{
  "head_dim": 32,
  "d_mlp": 1024,
  "activation": "swiglu",
  "qk_norm": true,
  "parallel_block": true,
  "init_std_up": 0.031,
  "beta1": 0.95,
  "lr_head": 0.0129,
  "schedule": "wsd",
  "decay_shape": "linear",
  "final_lr_fraction": 0.0,
  "train_tokens": 678500000
}
MLP neurons of a small language model. Each row is named by its layer, matrix (gate and up: input weights) and neuron, and shows model dimensions 0-255. Each number is 500 + 50 x the weight over its row's rms, rounded and kept within 0 to 999. Numbers have three digits each. A neuron's up and down rows have the sign that makes its largest values positive.
After each neuron's rows, "fires after" lists the tokens most often just before its 100 highest values on Wikipedia text that the model never trained on.

L8.gate236:514479507430515451467513537496533446547468434485557539497582588527553549462486451599450454469508536543514451478530454492510608545571478536454502451500421442488491499450439528582498526589469571438614521527472459504612620511499493442549505551487424527539502413485499534449455506470540449517440504524427498548579588540445473486611541605503587505503427518497488543565552460523524528546441508439452412407596476497568530478430564436482502517446526459409556436494519436413503435523533519425483582526468569515441440480428476541512497526536507516579563392459533518527567551598457565492521521468551474494528494448412557417535482487417441491550456470481509406500561507416461502498468484492440510587592476534370569494541528569558514440549491430437514466458486489482556556565522446
L8.up236:557544489561503511471535453471420492495515415509496500530474551457468483433471500548518555543495435514540543436466377472546505520479473499551442451537429443517573488526489523525459477529602374504529467518472542418441547509416524532477475461539480537495533442344479468520556416568403516482473459530513377526529513575565526460463536563587413604506467486539530508572442441481590495481474528507473413446576521522524436482549493481499419435475467503460510439441470572466415480403494478444494584468526573425519440481471502551564481464482553561544490497479525536455453435534522427462511507514498571520510546472514512415573503569486482441549407373471471536474605535499531458557551670579531508488441573581532431504498430611521488525499555490488588516475481520595512566452533485
fires after: "k", " A", " M", " K", " m", "ro"

L7.gate324:462507484465451436547466511648498554495507492559546500501549577470473475474488424454499527467587542550483419473548489488448497476531530541485465466473438418549459462573431475503598462570427553427491470511538461579506456454516504374419508509550523447523586415565553468390536481431491548525588426479500568465602533503437531527525437521444467544510470542593550524510481424491504413425480496415468537444475527488445549568403436553451505432426456478544503448500482601477565495482521579548432477547509541501489546534549511396506492451481457486465450550455531517523458507543457453531522490504444470532548444611531385534401436401592426583531468475459454468578384427432502502467516481535505555515497485464476543520369512503490497392509524545542492555429502433509522560496536498
L7.up324:469464489510452425478514489482485511518625466543458533480430586452505394484468529476526507466520489414450540440505446422492513548453521556461504397490443524445502523536527618559502389502558554448508485470465408497478526442469543491442549506551471486562527425420449427459437472418438546553492474490511474395435453585586497555423441566494473527518503527554535437563513529477506479612520458523447484535505519555526424443489491512527478482395584477490519532449440584575449412469547470528488513359489535487521471489422491506478562607499379510470481500461483508522527465641568446555488453492538441437506612493407536500574532401477524503537509461505510490503488502442515422607444580534527512536513507548400538483565497554608496479489579498527479493453416433422549493550542491
fires after: ".", ".\n\n", "l", " pl", "t", "=="

L3.gate990:564564497427510474444487508539570590445513542552554488416502492496532400483558489465422490496539469554501442509515499489508511419515438557478517455575513452510498513440554516454515439530582505446485572528535493553441443512467481425498560510486525515577493496483490558483550600583587587500399456503577595542533417530461497564477485442586514469551489507473479565398497497480440441511479519533484548542439463445473427519424518540505612523509498458443489555577452491519578587536516549510491473457444585553468398458457510470597604481434409577491556533501523569527550502448435554473520531486569623516492424476483546506473453479475467634520431463477483526529509500455489481483375419530498492483600593485465435577462632546515509493507575505427481630514473484395492510493493542
L3.up990:586536471482390474527540428530574527515478573460496489455521441498520437492606446411400503492462539527505511534478518556487461453407470528431416481521550513497533512463452484523474580474511574465447464591574413541417602489389534422514563404504588503422562467535420599442528450406422446495478471465527515593493412534491551500476506467535491505550643481476423540478528524483443510542454472450470556605551494523489508546425546557444496499540584449505483489499502499490518480537504565407538568441446494553419455515485436477542513399432426456497417524442566500525577502516446519440511452441448566508476443499433479547415495483515554469504490411462600494598476513554510494436510494517515533531476617496499436441427529561565505484465509498447472592425508462493472452469543446
fires after: ")", ")\n", "\n", "ber", "a", "en"

L8.gate859:549580509503448569555529537551587461448507400487526388494509480471505319454463535516469568426453534490474500462523510454465458514528592493457483541488539548506522508522508467569516460513540527492537512534448444582517463504452567607491421446532486372556513395509549444546585497515541535426501476534551435485561459451573474418522602571452454496546526513437567505475452415584466491437502491446530502469471533489543523470496424514538617469505419504453476448498488534585524503501523497547400444438520407392561546465450609483605427459503543458588397437481530489534435529520409494505519411561486502522466460455523542451503520597474543459491529525492467466538465516430530477457510418525541556604512468489435550507490524491458616440563428473476493469497472533582519512543552564
L8.up859:433544509452477498494450513471486428470568504481415517557495507548464457549463506470507597551400461619570439468466524528511551503438531483478461452430533598490463546563460416518530497420463585524392497587557417495466515510417505456441474393518449485536537503542515442501500476531518494412598454470552435429592474352530452534481440566486566454480556540465571460474478566493587527441516506482534479464447537463526481398496489453509536602480469509530434491552392554593539471556508571497452507500442445555436523568487460473489486464519496534547460424358376558515541484517532422480502521541548508482537448546490409510557438507379448446464482516526554479470502539429419526508519467430502517518546392508596497496432484468497478472570546533435448499416460492510487474429570483
fires after: " s", " P", " p", " S", " st", "s"

L8.gate48:444444536457417540532536485553613425513480366528557554470481643486519526506507492531458562556515440633461538498466535487465464520448597568501486447531462563604578542575497527543567434471498514472575526479434478564562413495454480467434463499478473487587475464500446436506497536409593462437512595523500485536431421490561529450581596488507481493479489525454539486442472457534516455428441453438526549386508436439487464474362507522530527412438506419491478604529460548505557521505417517498471430468491453443439454506548505481553497430440482468520477505563493395504485502558527477655526500541497497475431384461524509482556483406536536481477418474554517463474515439481497502510512473580516504401415502467514498543449586414536546426493503491511521501523570523549492457493488516
L8.up48:498419412552533428542496419570531552572673544517434520505463445449514490522493457427487527556455453555540454516509489494490511409499428525486458506522506470490583528495482511486560507548519517462403458534554473394470529578570559514441501509572503537487381520544478531510538478490526399523529558515592474433480507555466488464445527496501536427496389569469464489438496566487532509487552534558491416519495571483456561539462477496543383459487490526548491457498473539509553484466534485478506477427403407478515553518496551500544520537465621520460446429581509612443595495490483586500548549448487501634462530549554506434456456497456469477494486500403507579457393579427445443446472548527477602569466505622492483510555476505526411528536499509395544492542609581535525460469477544
fires after: " Un", " s", " S", " L", "w", "L"

L8.gate311:464483503471404575508513533471469510531496503498489522480502591510479436441493459489426517505608444459541394465462435548432458548332485598415526500460522552537561548524583524486523565471496538476497435521444416593545538484474454548479518463474469502473431587521628492473521471488486537403535543450574544552563455524532511567454462555474470586501502497569475513502558484476446559389548460482510445469523451484485422463440421525494471486465509401496421564513453510570447435582437447516527513505599534491421492465535548400499494490505460458458553442502432522559467543483457573579543560517524550504509341530503514566507398415448438403490499530513530440592471427468475479436513456546564493398586530462480517557484576519386507542492459485519446550510513456488531457480494570
L8.up311:438554326496509555514485485409535473557536611513454439463520479533356458494539481529464460557458526548540456528502464498485500450473480435510394527494478497459461493480515466525577537490543536483518528429602519414516488475514438522518470447431541466545466509458531565459464428508528503507479502606516487439549404493485428453569582496525613527576553510551499570533524375556429446435513516467495512508571493515487523480436513502529488600491480529574474395517498462543539467531501520579513524532596441418466466519564503440611522534511495464483429539535389536495590481447522536540570490444518585430462534603450398490553457464508518527455496433469520464539488473446566456441550483534591449565610579560512473611587518443532528452514480487520522484437570522433582442474487520
fires after: " f", " S", "in", " F", " s", "e"

L4.gate722:499468474455528470442483426522508494560526490425564478407475641487491534513527427618442426534526427538475497460496500499504485411603402540471516404618488466439483543541490521455491502579557518522471536417573505547426480532482394518429559560487445526482522460470502532530477470464519480481539522463569529392584437499417483427509473457571483505518539421528502607433507385534481411440400522475460478458451507419557592533518525465484526489483496487540432503460469508533573473547552456529470409599512547510495449479556533426485554540453430537539599554497464460548524596504401492459567519396501478505464489454520411416479408516503505577457523461521424410486459527408495529494446527425537580480540477496422540525504573500474482512546522499442535504459536478508532420441479399
L4.up722:464526548521485495562430570543454492517585499473454510528503562568582620520505370511492487549481478498450579499519442530510473544490436409476492514522615505490450477569556495416441549462547526567454487491447586511498477502550431560431483542495566433420574552535569511514512451535420448505603473530494475510563501524521470472542516468519576502449486463464408493510486508477560431406423415506525502498501466464471609420613478496533491547535554556532516443524493404537517480454494434515480490577527509478454536573456554520537558484468506542480544558477594538519427472510479530459356508469650569540520475478491524458440503448366367573443526552484407508465538457422524522495511458524442568559402491463450456578556475510485388531479542457532519504561539505533536585449463492
fires after: " m", "ber", " M", "ar", " n", "un"

L4.gate243:567561496371522491516498518554622556453539434426548413463509458440466475453548471558485424440519492462425435503541419464498509391523547500566497516536489451461410494396541464522611513488534334515570481477564541594523477441579526565434443529528489468521441559493478466479463554513528512515515492532504557493496463566551421544439524514441521549535527590514530533479502452501590485431426489503464467494492426474435494552576558455483503422555539449574547535419521486487520457524510478491483385460575588420583496522551471416459459514539535574507600615539478626540473498459459493527572513448467487581464473549503513458517539482492427560525500541556545545430516492524467449397456502517559539449577549503455530550584527505486484482520503540424425456444531517414505591535462501
L4.up243:574522430506502553492531544460445467563449532519470464556470412578557441483471553493624493475489592508432579496480492452406571580516605473443450577559513466480454574568499611500593575548545504476486511520525515516457534493471509475458541451520539444405500511446484549581463499539500484480426556565477436590464514552539548423532610487572486439462549490480480536476499513521522535554525526483491503546481470553503471484538445498518536472488517433486572457498478478427476563496511478493438551479489607407487541468436533484496398440464418573578412510529497552581443501494533454602428525506481556431518406510581415517457541494418430476547585522519513438505421560426488538555462499456461514428492528569582558524475538445536461371505481547443523505564545619458512547369518540
fires after: " A", " D", "res", " v", " p", "X"

L4.gate534:419565479457534497468409569503506470527490438527508549429465497599488480418471479568452565443564505441514434543532483605585462489577459595456514536489603477532563468497528489517474485548536472507448474548466474516480585589424540509464427492412545658515508469477550467542437462542514514428471542537538496473512512516511514602623485461411543499545485518559514628499518594455599483406431471512477480432490498478396544526470513487455552507559494446522566567447455464431456447555535451551485487543565542483493449472471514411568513532511522572561535511471512420568473494506528446519480502510473517555643430515500460505533457406576483452470491447539502500537414451456487542451446463466520513552566610521466475509445489495449534496542463348456538526441416520462556517590544566
L4.up534:535474420568421468490490369541528525391527519408491516504516385537602554450435505515488581545579422494536474516500485586403638470557499547548516493545557516518512411538521538446488511544479512516437440537459461459511499540546599539553437410550573486463601449483507580510437501525482486528483448486500485483521594556432499602573479441426395497469472499543587523523500509482531452441456463510529530554541517554489540525515478483404547541536427391416492504509512470502499540477574514540453514525567487495463452492486437506530476520525490564570479471484609395487550517465525477511540490502486591477576381481536418497534535473490542552503483514503464584538470591475547456400415515470563445495526517444557394539507440454466413515500384469455597522487478460552452419517475524
fires after: " w", " l", " s", "g"

L3.gate256:432440475525487462522485433497443531483412496572478561535565455468499479406463484435516483402576432497564470393524394469474487487501397528494472419501468558559483502479471456542433478526510417527504556489596437508563517502469490539540448375552475561500441453520572530489487636480615495567576537485537429476488405504526493569346481534468533516542476588565539445463479497490526551571527506647432507500487522401470536487512545447481552542545462437390478488482501627510543467548538496493425590505491502572599534456390490462462523498489611539575510590489574490470484595585455460510530520516463541509485468498441421458520398476533472538430492512479503423455497481482493522497445443488464460524550490579514476545465410520489487482468479482442526571538495455424533469493481526
L3.up256:560362511431558488599459604535520583453537514433569475455452448534534550474483447458467532412479466527519566461550519505478479534414507477448418413540556495515460456459488460608550544474515520531440471466541447480448528455495583487501530519508573512465512457544520483542539526442421505489390492558470517591556395597493537564479533504546540418581564529499501467475513511497476517587489498548467488558521538462396509465504522469510590474542542517419456549471438525436388483513490481550510481427548481511505475505495470554387549472455508564514520593587598470546558470503458514450533479578533494437562475540459508475390489487533521494550487440438562471605454528523542496400528476498490494504399506403557419522517488543510600541557454596449376604456463600513526496455457459
fires after: "ber", "ary", "2"

L8.gate870:465511593401469461492483520593550379526485457464494523491577482399523465507376466501487504444499503527482545525441458503502448406447498494459405492453521471458466500522475497597516586548500478477457504439507466485365447510507524469423522473429499462527463440464533402540620461501588482522605619444529549494539295485502455474629489540572476571446574428527497499461508501489478534381474598482533468497490488422467441558507481519510412423494593467417577626474519505504571452502514569472485426589484530475531539464559582501484501539458538469471425483454423481566453502539551470560539513525492458534422509542516513518505470497510527537463516443505535532502492537519446452545513540486568499496466500438456544571469488491557509549499486448473430547440570520381487428504491521
L8.up870:467525461525453429510496574531600501519431468531487531462505545468411472537466447417548525513439470548590504518528478426525563460448528497596489424470503528529424581440453522574656395415487576528420473521449481566607545587526437493566521485606481509514423502576452572512466533445479438475478436482442523562569446485485557461434488547487513492472526485550449517450447511412450569542465496481543558476513552422396431462519526521498496528457527520591494544539509520525513486533484593560462494378522433574461534612569531523499440489471507506433451540514515536554442465476469537562446545527523498510412469640478414458460503492529482515446543523550472464427507490555490459523570530556466567493631435464550519504571510428570419427520526516472497545527496515550530478471511373
fires after: " s", " S", " re", ")", " l", " R"

L5.gate145:474519436547499515407522482490506537492498424459472514450536501503466492537462496497392479517534459567493498479432493500581568533573465646471474439498468450465450447440545494513530416575505465510456440392514547550476499374501474418507467500538514529491506443482488475489509460441510434415501511473571490426534482564329495451566482594526421535538493445561425531491485487448495480471505518504510416420484442527495590457549560497426487466536490522500566530494546481521538450476405425509515445541474623550492451541447554489535444499458479518466567447537442512608468558596490569476488462429515584470530468463494513543458451554450412638528465536491417494515513500320439466474477518452482487571619520585477544552564485530520472450559567470378563513496442497512455475494450442
L5.up145:542472528514496549428580501509497469434589485438532500544534473476520560533490490564501517493452536548549522560533509475538520495513470490540516543542507499416500471467472428533553454559469501524532483491483549451435603378514533481524544441464601455458534377506459488554479518587421543465533424545543439476450591590427579446542541480416514473618453432496456566454453445514446521440478489474450508455507591590489529600464471397507531474493400509493601403525503495545511535424506460562454425514510508553513440509521465504505468483569488539457511461466490508562575513559448517456384548530379635506562484518553445508453506566442518609582466543473436525525508583524436381471545527504500470603448478527477475611525475491517492496447467621451550500505508484599507464489519406
fires after: " a", " s", " w", " M", " m", " f"